Weights of a small GPT-style language model, trained from scratch on English Wikipedia: LayerNorm before each block.
MLP neurons of a small language model. Each row is named by its layer, matrix (down: output weights) and neuron, and shows model dimensions 0-127. Each number is 500 + 25 x the weight over its row's rms, rounded and kept within 0 to 999. Numbers have three digits each.
A block is one neuron, or neurons of one layer that tend to fire together. After each block is what it responds to, as a language model described it from the Wikipedia text at the highest values.

L3.down926:492520514528532483528511542505457454520509498478515523510467546491493490459523512488503463494492490522475494483549497485502526471518477529516482437491512485477491462559553525496525536484503485499498508513482512506497463479501507545506552496524527534471540494493517507552479485502472476521442492485474497485490512538470504497481509447540539476551474540499481505521466534478517488488495
Responds to: Final digit-with-space tokens ending a number in tables, infoboxes and formulas, right before a | separator, unit or parenthesis (19 |, 6 5 |, 4 0 (−40).

L4.down9:508466517460505547508497518501547500495498517499452488466472486475472447514479505474441549553546495545449485494500509477517461542522485544507506489460565485560485524508501499478468499490488503488518487514507520496503534520493488476506520537500515518467506510463477512475518521525458516545525452496538533500491520491533516534518502516492527494449474476485542517462491494511487483525448
L4.down74:490491510539496471510517551519466483528526537488541571522469468510521483493521517499520502484527513495482490512508548453490477494485524480501454491493534479448500482514527515511499483475453489473483478506510524487524447446536501515506475490541524477497502497585499514501518522506521473524472513521467507494492475477517472518500506479531512500534493495521456510502512523524541463487506
L4.down82:502455490499506518487496465542487478550530565475504505461472476474512511530555518489489463472530494546499488497538528471505529469515489485504482481542502495524521514532539479472501475524516509491499440481536494514476513487494522527521474485533477504485511528501538529534490522500517529504482468503456491473504502502481528506489466497515514459530520503498470495482515476506541514509498
L4.down128:488541537477480492528516516505537481525484521512455487519486449468460462502473550478506493526507469495469515475473523465504487504460506522501477478473499490480502446493538493517477512503544501525525533480516498541512445498526474519512506504506456490504436486552507498513514490507496478529519481502488498476505473526481530507520535492551512515438445479493521462493487546474491475521497
L4.down473:513498513508521492528501512454497454510492550500537483509434467493476516468536503481515503507480510490467488503488508552503480497462490471497482459516550519493522498522520501504474502457493487528516514508472500503473489510506494492487465512468483516506502521475471509537505511540475506478513472488478472520513531511556509471481495534490487509515510456522528573482468522565500490486503
L4.down605:519498495492497459525521476530505524476532558514514527506512497530457450509512510497478497502443505533542530482473517465497504484463544476510486532536515455464465495520489499430559563475473473488489473514483518476539530466487455504498553519498481499460504473506522581491512537505528487525510507498495463458486508503560488496479469507465463520538492488480469514491477509499495480537532
L4.down875:543502495491487475557478504489513471520464516497476483485506483500468506548530500499483480486476534446489528460429506527488472476515496509480480531516506509526515479499510508496493477518470516508476525508545527498486512478487485513558458488494519503532476516485489514500489537510467507496557510482518510471498504498493530554507531499456481493452513471513512525471468548511515496524493
L4.down950:458494470528512521487528481430493575460485449528541548525559484493472482497514480507497487507504478505493484529418495470481525483479500511515504524487470533475545496524464522500474496488561431491511527434501489553474500519487514527465518518501528511481517455510501504529539483505499469525516505524487490452524474508492481515525488552498511443472460489528506514523489480495508512505488
Responds to: Mostly the last digit of a decimal number just before a unit or table cell, as in 661.1 PD/sqmi or 8.91 sq mi, plus mid-word fragments completing words like Most, major, other.

L9.down202:489451516478464509475536472495482486499461537431469502502523499462482523497528497482497521486486518494461526461592497523517481509502482477502533473512480527474509549529518503496507522474538499501498494512502484510460475520469493492502503494473477522475488496482559526444522509475499534506433455554506529449462473503526535501512491491495522519529508495513497530514474505521518549478456
L9.down208:452495465496518471497519514494459533488504513449526461433475519514505508531455488518513513474516485491522525471587479495494515500519486533504466481477448544476485526482530488517497515500500479480496478487502501469488476507484517482522465507518496473475508551485487497480518473477503523519428463528512498471489499534525508530539465489541519510529462512535470504529453476502496502529485
L9.down240:538508458534510498475531500468505471496513484520512502409506533488501509520537504493495570439498511492467515453509533523508479487483478527457519504531485498466466486474539506451525483460489469527482518524541484504463507495506495487473511522508500488470503535487536498526536466467467507482500491480524488518507495548519487497490527458476532497463489486468511512496515496498548490476437
L9.down256:474482492515521500540487493474480526485512495500509476496527534559455528512487497504541509493490522494518463527578480488464545500482524480477499460468481485452510551499480473536524514505509484467506483472492534489473502503479534523461457493528488456469481529495469474496520502476517452502457542521511507451527488511445516499488486470504517507528525514484474491475522493516492533494492
L9.down453:493520517470430506497496479493472486500530489425490462459498484511531534554492502550469532492564503487486508507484528478531477522465499498493528496513473488543525504483539521485469483475509485473483467498501531472516495481493487474554503463517493509477516527479470477512515483497432499473521489513504513447532454528499523517499509482477521510494464459517557499515485507516487486472516
L9.down501:461454499495490496485484493507516510500527497471458510504479544471480513524525506478487469513535457499493448504568489502476495515537472477487487443506460513475518561490500521484461511513519506475493505495514522516482518540548496479502469524439507508484507540511484507524518508468504503491462492545513510476529467536485509476514480501497476516467545471477484510495571520535514485507527
L9.down604:494464499487500511480494482481522528512506507486497486473480524493479506490458467524460493498486506489495494495625520491504524510484538485528519501504516505494509538498490486511496515495501495525475520489484523496486514528533532521535491469502465510486498526484498499498509517478503485489351497502509510474487498497514494504550497486481484545457503471538483468546492490543502486496495
L9.down999:541519472532488500475502467533506449496492544497507513475459494481495482489504536492500508487540539517496526479541509511463510511505465516492498471514509503488468544509539490491538534458519488490521462493513515500482468436475484529514504500499500499507487557495489471487542426475499513531505481494504510477492517527510498470473510479533523540525513519491506508486444506485456492539499
Responds to: Pieces inside multi-part proper names, mostly personal names in tables and cast lists: particles like "de", initials' periods, surname fragments (Francesco de Pinedo, George H. Morrison, Nietzs-ch-e).

L4.down48:452480500488482519485526508486503499458505510506512540503513491467491529522526432547510506535544524462491519493456499490510519487506478505516455539516487469489496477535482476478489469492493516533481517493511502532463517504455556460542491442527472476505518513474483517499527525499459506463500504499526467489504529500497475522445533476478485504507504488488529515525505489514491516494488
L4.down311:496497478533485511539484485482544562537512516517525508541494513497437528523531527480504468516454480501505533524402516487464480496506551472482518484521497529522486480482457501524436532481534474490505501495504540489502487484468546480500532467544516478513511487480511488531457537494483539493542542483528473445505502528516486494521481509474514499499476494492510493465525485488543498486517
L4.down488:468511519514507534515498513487503479456455516521497451495520501508453435496515463469516524504528502502527489516490491486491460471491483527481493480512524511513537480497498478485513547488529515524512513496503542500521511506503496527481514482488518489525554495484550475461498496469516511499474524498511481498501461484455529529477568497486460497491484434455501549504518461516478505492497
L4.down503:529457552507492495511498507489527496520502443477472474498440464492502506531554489516501531482490512493543476513517509493508470483484514500500507512523519511519491475454536557441509486496460517488496460500457475503520510469469478502547502499499495498456518473497483527493483528460476512530505509480506509481511497475529496505491547503495515480485497497533492519484518507498514477519486
L4.down664:523518451502484454511489488579514480475480496515479510508481476499486509514521482521463479495496526491498514502436492480554487449511472481502483550523529486497520530482491525468573494558478492505467455491526499507499502502456499501476484496522473471517535501533485500487501512445519525450501486491524545500496516478510498472538517521442548538505521537517469523427476463520496519494551
L4.down667:512494488509474467504485513519522502521471525507512533569452521532556475493523465479480480501497512465511537502466512472495539563501503503527506497513503507465503456482525473507494536493481445480518505470456464471442492531493479473462469476496498529496515525484532507456468509465475460502522467536547456520484494451494518473508550525521488495465496461511502494522505472482488530515447
L4.down773:507506459473501555523518515489466479463453485530502539574551468505467492507520494495552463524520476545494480511501490482506501525493526486487494515506523506500498493550474486487488497532468508515494473548529492466543523493455480518501503502513493472503532500501487488503503530524502478514437494502521478516450504475485535505501489527472471473486511510477513464552540531502513567495554
L4.down814:507534505464494511485521515496548491471451519534482487513459468526491528532498488483512512531504506504521502514505487476501496507500480501536541498476547503510524503536560510456473519446530473508563490503471544503531507467498525514486536480527484445491478520496521480537511486505503468505451502512531528521470509495528490503506530444509551476498499488445459497480515507482521462532502
Responds to: Short word-internal pieces, mostly a vowel "o", right after a one-letter capital or lowercase first piece, as in B-o-ard, G-o-als, N-o.

L9.down100:486491479479517477492481473497510541493532509490477517534495526511504481489524503498509549451518521486429478495475527477493520500522501509490504516507517480481516465485504539508524478484516526467555539506464433492500483525515450533449483529506515504536488525471489485480503558475475470472543521520495545481497486529464556503517547485548495559488483501482515489469488495496520509520493
L9.down286:511499502519483515501534465482498525494517495515471499476540529498563508520495453514509502492527487515511495517485477492492455512479463492489499503487510486488454494528499451504509497513515473541493520490486518522489529504480531498473499518519481521500478496499529479517502527508479530512472549491523499494462477481448458551500485529508533514496470513464527516556506481518454537483479
L9.down288:498481515517517527466499532501523501497518460536499490477487487478471513493489500510483506510525507481516486459491499507493509503526520490444489509540514521516510479411501440513496481486500489478457475498527465450500513513526530518502513523487510487535556488538465534491487478524518520515513540465515472477494520477501551467462449497545474501506529491525464466539488483453443494512499
L9.down399:482544499504509527476476475533513511494521507519472484501462480523498469528509457497485521475516490507461513524541504482483516517483503543477488547473502509503485460494453473500482456497498513496508488516475532465511495505480518471540491492498537529521461514541502552461500496526484483495564513509507543530514494477490499527480492482498465496493490507524525493492540471481484497476542
L9.down682:467501464485512520493487514495545493495488535504530516497472503511479535464488449506479523507465462499478478514474455536482502485463496535525524471464476508508528508473474510528517512510488487503528474501545502496486530511453514481543478530551499512473502502515490552461517531543540491478553520486523514533498484529501501490508511495459482523534475492514509478482464480556465506487496
L9.down830:522519517487479479461477509519511530531516523508487505474506459465474504484483489550529457542550515461521472486494498537553493491500502509523509522452489516493520509500490526514500457505501490476501511503527483484505473485487548507537471485557471494519498511508478484535493494500524529461513527508530441503472489490501512496508527455503458494481494539484518500500479451537516541460491
L9.down860:502487537515478491517488465496526514518555474518477488521432503503471518560510434492467498452523451441489477470573493528473484489488485492452518482503502533517477489499509489498496505503481504523484516516515488518513547497507517512517513528497499516502474490554495486492478491472549521500417557522511520509493480519509530484532474471482500498552467515505484505512525497481414480464498
L9.down907:484521519516507527486523510493534525498493516537524505495485439489469487501534458502473461530523464509475485538499471468489543436511476498495481489513557488520534468543490452513485495426467479506504493530521481486512529520474521517495549523497526514500517505502516468501524504497500434485452539508497559508509489489510529477498518501475475524511484506510554475482527450517502469518567
Responds to: The closing pipe at the end of a table row in Wikipedia tables (chart positions, census figures, sports stats, filmographies), just before a line break.

L3.down461:460509524520484494526524471489494461490456513510492492522498483492510487467572495518452486499501520533528518512618531461485485495506531497521504497496508478495502466567511507521519470451501493512507530502510493495503539475528506518506531525459494483506532481485496504503499557511469485474477519485494520470508485552523490530519524481472512529497481500477525508503520485509495507502504
Responds to: Line breaks ending one dash-bulleted list item just before the next "- " item, as in taxonomy, filmography, award or squadron lists.

L9.down193:550440489514513484510520492496539499487517496518507550499464546494501519514510483548502502470477437489525510509435500450506496522465530473462471483454499514536518531521464486520471489531521503492499517500494529479482527462465490532458502519510458512504493487509503518523471541481512481513426494496520495520517519573508480516525534515504510502474500501469479492526501524493513520516522
L9.down356:514510502515477520526524507537516533503478492506486475526541482496545469512502478489503486507519459484522476494518500480522489450509518484500516540482486474493512539491475450455535434524459513472483434511509496516495501508498479489529502486504495480526519453545497532538501552518497513510428521479484535510473492508500484502550500477492493508503521483522514532545468516535531474518546
L9.down393:512487487537539532522520539482503531516440465558529495517517507507508491480495498509454515457522474518524501512498504450503471477497473501482516498496511527489522545522517420510506516473453529522514439510531479479474493511524493495504508513495485534509522475535565480499465491480505470504376510476529477512482514475511499499485484504496487498502509506495484542486495530500468499496438
L9.down475:520518525493468562461535500478488522495463540508519499502517452479496506513513524488515494545522510501500477471508473507504546458518503508500504464468501479523541478499525452526469502490501528460536505521507497525499537481471464529558505507505485534447505537514500547490541491500524529470464461510490471466483477465505467509545536492516529529474538491536468482523447491489496450537515
L9.down492:514473491496508504515500491529505501487464474549467470499511509471455497473534540472539516504522469540506495510519478505487496547490516520513520443533455463510518472447489476508487518503524519508493500521450493483542473544512510510529494513496506503492529490509480521466510489502517498524421456489527509539503491478471496539518543472525494543499474535480501507492451479497508469487464
L9.down756:508469491512503535519510466470499499496465483537476481517485475515475529514502501479502533528475477499483529506501507497528487491465506491518533539478488506512524490505483438514438494531508541488528495526526461461549501484462487471475544504502454536500497521508509507527497516478509510487435489517535497468532492527492480465535475504495494527453517514474453501540451531503515458501525
L9.down817:526505488512500458452519481484513484524448535496484510516553519490547495481555450473493520565506529505456461530453554485517478507455534494485522501498470528481511465487479468481492469447508511497509494514508540469454527507506505490515474498521513498478483475481527511501529501523503478498527478445524521473540517479538474509500483473516520490486488500519502497505515537524477539488496
L9.down824:486457478510474544523512467552512512528509544491446495503525461522500507490519490444521501519475508472486530519451485550499544504520497531545447497471493476485459504533501520522504484473495515526498561484521525506467475520513497473524480493464512501491487538482506525511530509504524535466536481487481494462502491520496474483498509481483460522467457457500533474466521471542544488520498
Responds to: Word-internal consonant fragments inside transliterated non-English proper names, often Indian, Japanese or other Asian, e.g. Prab-h-une, Yu-y-ama, Sh-akambari.

L3.down250:462534469463483465485506456517533488452514531523488519558489506489476467517526493509488515463530524468507543527518514474476479451460458497493498555503495491494563502537478494527479486511507484505527526490463489528482488493486543539476509470513475476489483511518523503478468527510473517491465508464491553488480497511507515510499526476488541496495514488496537466512500466500525505516497
Responds to: Middle word pieces of foreign surnames and place names, often after an initial B or D (Dariusz, Bazelaire, Bashir), plus closing pipes ending table rows.

L3.down267:468460484484529538519500457453502487491529475542494511523512505516498459485496478496491520488433460495498556517480459477495493488458498537529513519519458508449495481493475483496529521506488476462466489488493503517520500481495484474509505462517467493542520496502478548553505468506485489473512499506494479491489508438488478491509435458505549534484518507519529471472512536500525527527485
Responds to: Short consonant pieces, especially k, si or sh, right after a short opening piece like S or -as inside names and words: Sas-k-atchewan, Alas-k-a, Rus-si-an.

L3.down721:453455502505503508491450464442501493499509485484518521471489545467505522516498520487466496516541529522501437522504497549493471513476525502499526465491497544479529551472516465449516528491513477483496498491533516486520545495574526527483510525514488479482494497516486511504475461508463476500438495524510515462547509498510492492507440481510490491528506440492501480472511506509519527533492
Responds to: End of a given name or middle initial just before a surname, e.g. the period in John W. Campbell, -e in Steve, -ames in James.

L9.down86:496534521510467523519430504493506524540543478503492485500558519488544544524487491496543493533482508509536497513460486475483507515512506519517488524468518451547487478546478531516483532549489469503512466544470517472486484492526479549492479511523513513451490499508488510471484491487486536489561548484493465475485483530484511507523525481558503516499506492490514524471485481473488517486475
L9.down471:540485505528504423488495488535497493527500479496489477528498521487526511496496521508487522508521527453523518488489511511488536549489409440502546467522520496494475497503505516488526488571496488484441509493507519484532513482512507453473467484538466458501488503480505472506501511491504519495536526469489524526511518483491476503492508479486482469469549490453507463510518540506481513462511
L9.down491:492515502506507500521501518511461501508489486402497489492507489499499486513497513513497506495493504510499488513688508486491505503498487485510487506494513504491496555505495489495500501508503500507484487511526495483509484494498481518488494498486505506483508497509495491504490505505504475503332506490492506492507498500521508497499487485521511494514487488510504513496485508506505510495489
L9.down572:490531510473500506515477532467482479529442520496511502544529478470535498544472477486499526475539489493496506494511454487539507547488490512514538500464486478475519497498473534489498501546517448479494509487462495523486478496495489472535504522529542497488528499493499534488441521515533481477571487508506488475485510502511493492539509519500502532489469473524499519549503446489518448486503
L9.down810:489541505506517435490453493509490510517489503506513547501499490479500493528504497479519505472452517474502483473447487459489507509564462504503527483520499438515494485536533498464484518516473481531510456510486492469467474496495477522529483495541484516510499495487544465493509464465524491482505532464482524517505506451535463530526498526511539512476519512531543483500550533478518469483516
L9.down835:478446489494505490484465501517512498482470503490487522486474547472502485455530521509460524484513461511490456483570485456504522554490425507529524449530501485473547548517481518485499512546515499466524519531520508512513450470466513508507479541508450473471523488513566516491502502507483509471459501506475496505488516499499480505550522457501556494532489488507518492499522581521500515525471
L9.down875:522518491509486511504505507499472516506491484415494502508504503509500510513466500501480518517486506500508510504679494471500495504492479490488502513503513502509486565529499467504497485529516481502500501512510507485528492487484485529487468496498491493500481484490490494485506513509480489503358515471496510487505497525501509490493490468521500512486513473527507497528501517481494520502515
L9.down1007:498465453535472503526487494484484513500471496448492548497495502528487484520538491515520506576469500505499524519526489530515484463498507472474555517485498513479510551525505486486487503478468477481483523492502492472468513460473478538515488461520518508464466497524497461500497494519508444518485506477482498519474508504504469522467509461508509504501483532468538475490499476510479511521501
Responds to: Last digit of a number (often after a decimal point) just before a unit or table separator, as in 3.87 mi, 22,187 |, 18.21 km; also some mid-word pieces like dec-re-ase.

L9.down16:523564478491504474509508532472496484500495525502507484504481512496484527532513506521468495517471481477487470502491506490434486530496523511502510525488528470514539513507460533492521475451488501487499534505543533496528471490505531528490524540466508493490484500500459547518534481497457511488562491433541458481499506546512485542503451473495560528499484507503493500505502504514538486459483
L9.down64:554522520509499497449507543533509492532500485550504501556510539481467507450488491492509494549513477468526539539443496524421510472476502485500521514501467522498517510480533482497523503510475484561537479489476529492498509489511517491471521468489475523503526490512479505561446551516533535490528516481553494532511472503508515481489509485475494507533512495495505484527502508492484521471475
L9.down95:517477477515498488469503510507469474511502478534504469511533452521530503540498483521488526473482475498523515507446491482501470507487490483502530480452492545500497572480476456484523498517495481521542501514519519508496465450464510484523478468504486523484484447496516538507498561512470487539471468527522507500531480538479497488549511472478527433504520514499467522498492534525508524530474
L9.down337:500531502505501460540513521487485468530487516500523451469520530493497503485491472535530516491501491507529518510485579470500539501481472476515516507524508500501472460503472482468474523467499532484519522500546498516518489532482523558496483536500531476446531479518489516475498502489454455458535500459508488486493551512547472513534533476509490515477461512501503507502534513504462488518533
L9.down348:496531529477479475514485522482459514477505469505506500504494498481521510509508494508499498493527507531524540486583509519553521481530495509542485503489508503500484570530520515516502528518521524502500469472510498467505483503515512502535494506513545520470488486483492464472516507507486519501532510496495473521519534533470509516436469504525447492510546520520506514502506461503498464470506
L9.down409:542533503524525482498508529513469539486532478506527499503484477517518513485505542520450504490511550518476518511498467477491481475503506496473492510505555515520502488485501539489475510497489497461532526503535483500479482518474442508487495492471507485519519490510466481500446479508543472486488553523509530510507437459542460486472493502514491527495493471518553496500488492494511511485545
L9.down523:537471446481488468517513519537505476504514496496534486522497504449476515459490509508520519482508463502490510478512501491550515480509520467498533495471498521506532506537483523543550458463489495473486513508503510500510488506538499539477507496506483549508485456500532491489488510507510494480477484478460561467500453538482516496487536472500533516526518488469546472454536477508525553458474
L9.down791:524526472504480499489513487500480470533494494490531496467485481512557506483499526490465507504488544544463470451538530530507464527518550455534507483520515506490510544516529484532511521474492539514477510453469480512519501502535491526525474461507508470484459508458495464503504551479465534465538530526470532482480468486503500506526484503473468530504487537544511486516490472556510538559493
Responds to: Line breaks that end one item of a dash-bulleted structured list (taxonomy ranks, film credits, career history), and mid-word pieces like con-sid-ered, ap-proval, pri-mar-ily.

L4.down26:496466509482491500516577519526504540475440453532518537486495454516474530505540527485500487470470492503503481510447521525482513512504509432508463510457518530479493512519517491505537537557498511514534480468516519529513476480490481493493509513496494437496455534494499485507533508518483527494497535473498508462494535537462495466459495469467491526542518464484502529492513536496558517493489
L4.down190:496531487536496523494527524483549534504487498490467486509528507493458514517529522499532499528486493487529464504487486481491472523525553504470536500509472494483454492518558498482497521479510489471511484505488507455514492463527514506475504526503502543516447471477513495530459467528536484509530530461487521494508454481490439506476477507478549499530499528526519483493491507539439530508479
L4.down218:489517502493527554507520495482509477509476476548504522488466545512494530532491470466486487480551531500503463532461514450506528464488487513468571500487508478511507494526482452494510479443511478526505512475521489474547485512498515503508485489537507510489482494518540525529447526494509499492510481483507474485504465473489493479437484454525519492488492525535501535518486508489509479523435
L4.down294:485498459520489530516485526448501524527486497491495524458491516459425459520506489505483514477530491516493520547503544488472477495523460502490498498513481516518508500528461472496515454493503504516512503498507482500471500506533484530487490505497510497530478470478487501526481488509516496532528554466467535501487496476485521512487493539522478462510539546504478497465487433496496517480480
L4.down313:509488507453494496485501517542509456516475512465503505463532564503544502477487515504480494511494482505526505491563473457526479502488507468506493511499507516489468479496508506464484531475450530471490460494514496491488479499503487491514522504509500506476511463502476539476487485485485495490478496467509513525469486491524497486524521480507527481503466524511483475497508530490502512521474
L4.down338:485500521507480541461500533490483528495474498535523513533497485486457513541491508464513513536471505510459489496428467499424517495484467506468492484498496493501514506506485521499495517485531507525510515500488535541488497514526496492479543508509508528487460498492495520489523492514503512552476526465472461488505503484465504517525509494491513526493518506472522495486475514513481464504475
L4.down506:492499490535508475543506478478459489472525528522518511452468526462495473475532464455479481507461513488472519488463552511470523518508498509471494494511489466490496499498476482473494502498526536463519533570466467518516518522499498520497481532487509545498482541536571504490499504512513471488512488445500508536464472469552485503541539534527504467480504519524489479528547536477493512530471
L4.down603:515458470490473493482480505508532488518479507519517482491488520508479561486513489497501517540447535475506482524467546479558494494495460510476491509499465528497473512521546531483459530500491506503506477501479479507479480498526478494477525486528478491535522500499500457502549525489530508534535518497524492512499473519497448496488500444494488500519517517461509473497465518521501474503498
Responds to: Colons after field labels in infobox-style lists (Summer (DST):, Area:, Time zone:), and early word pieces inside proper names (Ukraine, Khan, Maharashtra).

L4.down28:453497491498511513500516480512446498547516491463524492486545495505524491505486502454547511452482481499509472483478520506491501491492505516465469488534464495494493533519530541512488551476444523463518499452519503511470515499494486477492459502478505506501496439501471533537499517497500498544572481520536467500482496502526544487467470490553485503544510513489487472451484492524481526535487
L4.down110:520485496528535502522519545506513463567472496516486484474458503451520510492484494489451510483505489494491483500504531507535498485497506516522451510481538537477500509528496515475548531479490524518504495481497473512477493519533505498528446459511520525497489465547474525464528492521471502505516496510469469530501504505556485448455511485523465540541512497459495533481498470444480472516508
L4.down215:504475489439470498469487520510503436499532547486469521501484524498544505494498436477494514513519526497520514470521495515514530504484464490546485474475485510457564552506510514505531519498535507519493493498550517469480510551526510504484527456506505477504491531463491481503505480509500502517483473488487488540490516497490497480526516450496519528507489505505531482463504470532458521479482
L4.down360:488523456448518465518473477492526486497514487519531499499513523500469561491492501519531472484551501528499506504481480506463463464514523501482473454531515499504483506489471539516501482496485454503483533506510473519438513533497507525509518464522450512526520492472435554521462476543478476535504540537502497480491511541497500489509471528470495515524494465527498497479484510532525506489509
L4.down465:490484477467502498515488491469518481493474488529527526478463532532455540526474508475521525514525477488520529529499542536518445530483512502497521500518473518524499541493517509474482532481480477482485497481524515495453535489488492526503421502544513498503515520501508517486491511510513490483488560493539479523448526524496476445516508468468496489471499503535498502533475487485484499555497
L4.down513:516486533489509471530486494455517557534475492479484505479532524531466503539468480516491494520473489475514507495464489535535523495485507486455500506537497499500464541489521526547434527509473495475516523498497500469473455488454523504509436476532468486496482512501512471552505517499571476532483464538538509454484510496500488512548541460493473520492514489538526489514487499516503510539500
L4.down871:463521462450457496452517500523459519488501495502508543523482493538450569516497478488486497461541552528489465545531538538496510495459546486499512510497532490473523520518499538460501479487478495467526518504500495512462510537533533480508471483509524526451511492545469507518488518472497498478513522530515545475486521547521480502502517486489491525498473523510540517495473507496503522496516
L4.down939:483531425496496451493568483499521506501460504488476523466508526533450504501491492494512507502539510500479487553511488470486510517521485497489502474543496503434505511500508534483454522434500491541487518461471500499484507522519468545517456500493513494486501502472504531512464493503527499547485479519497488463479537546545494517500497501514488492529508517478566508469505502487496514554535
Responds to: Final word pieces that complete a multi-token word, mostly Latin species names before the author (ochrace-a, morphe-us, Pediocact-us), also personal or Spanish names and colons after infobox labels.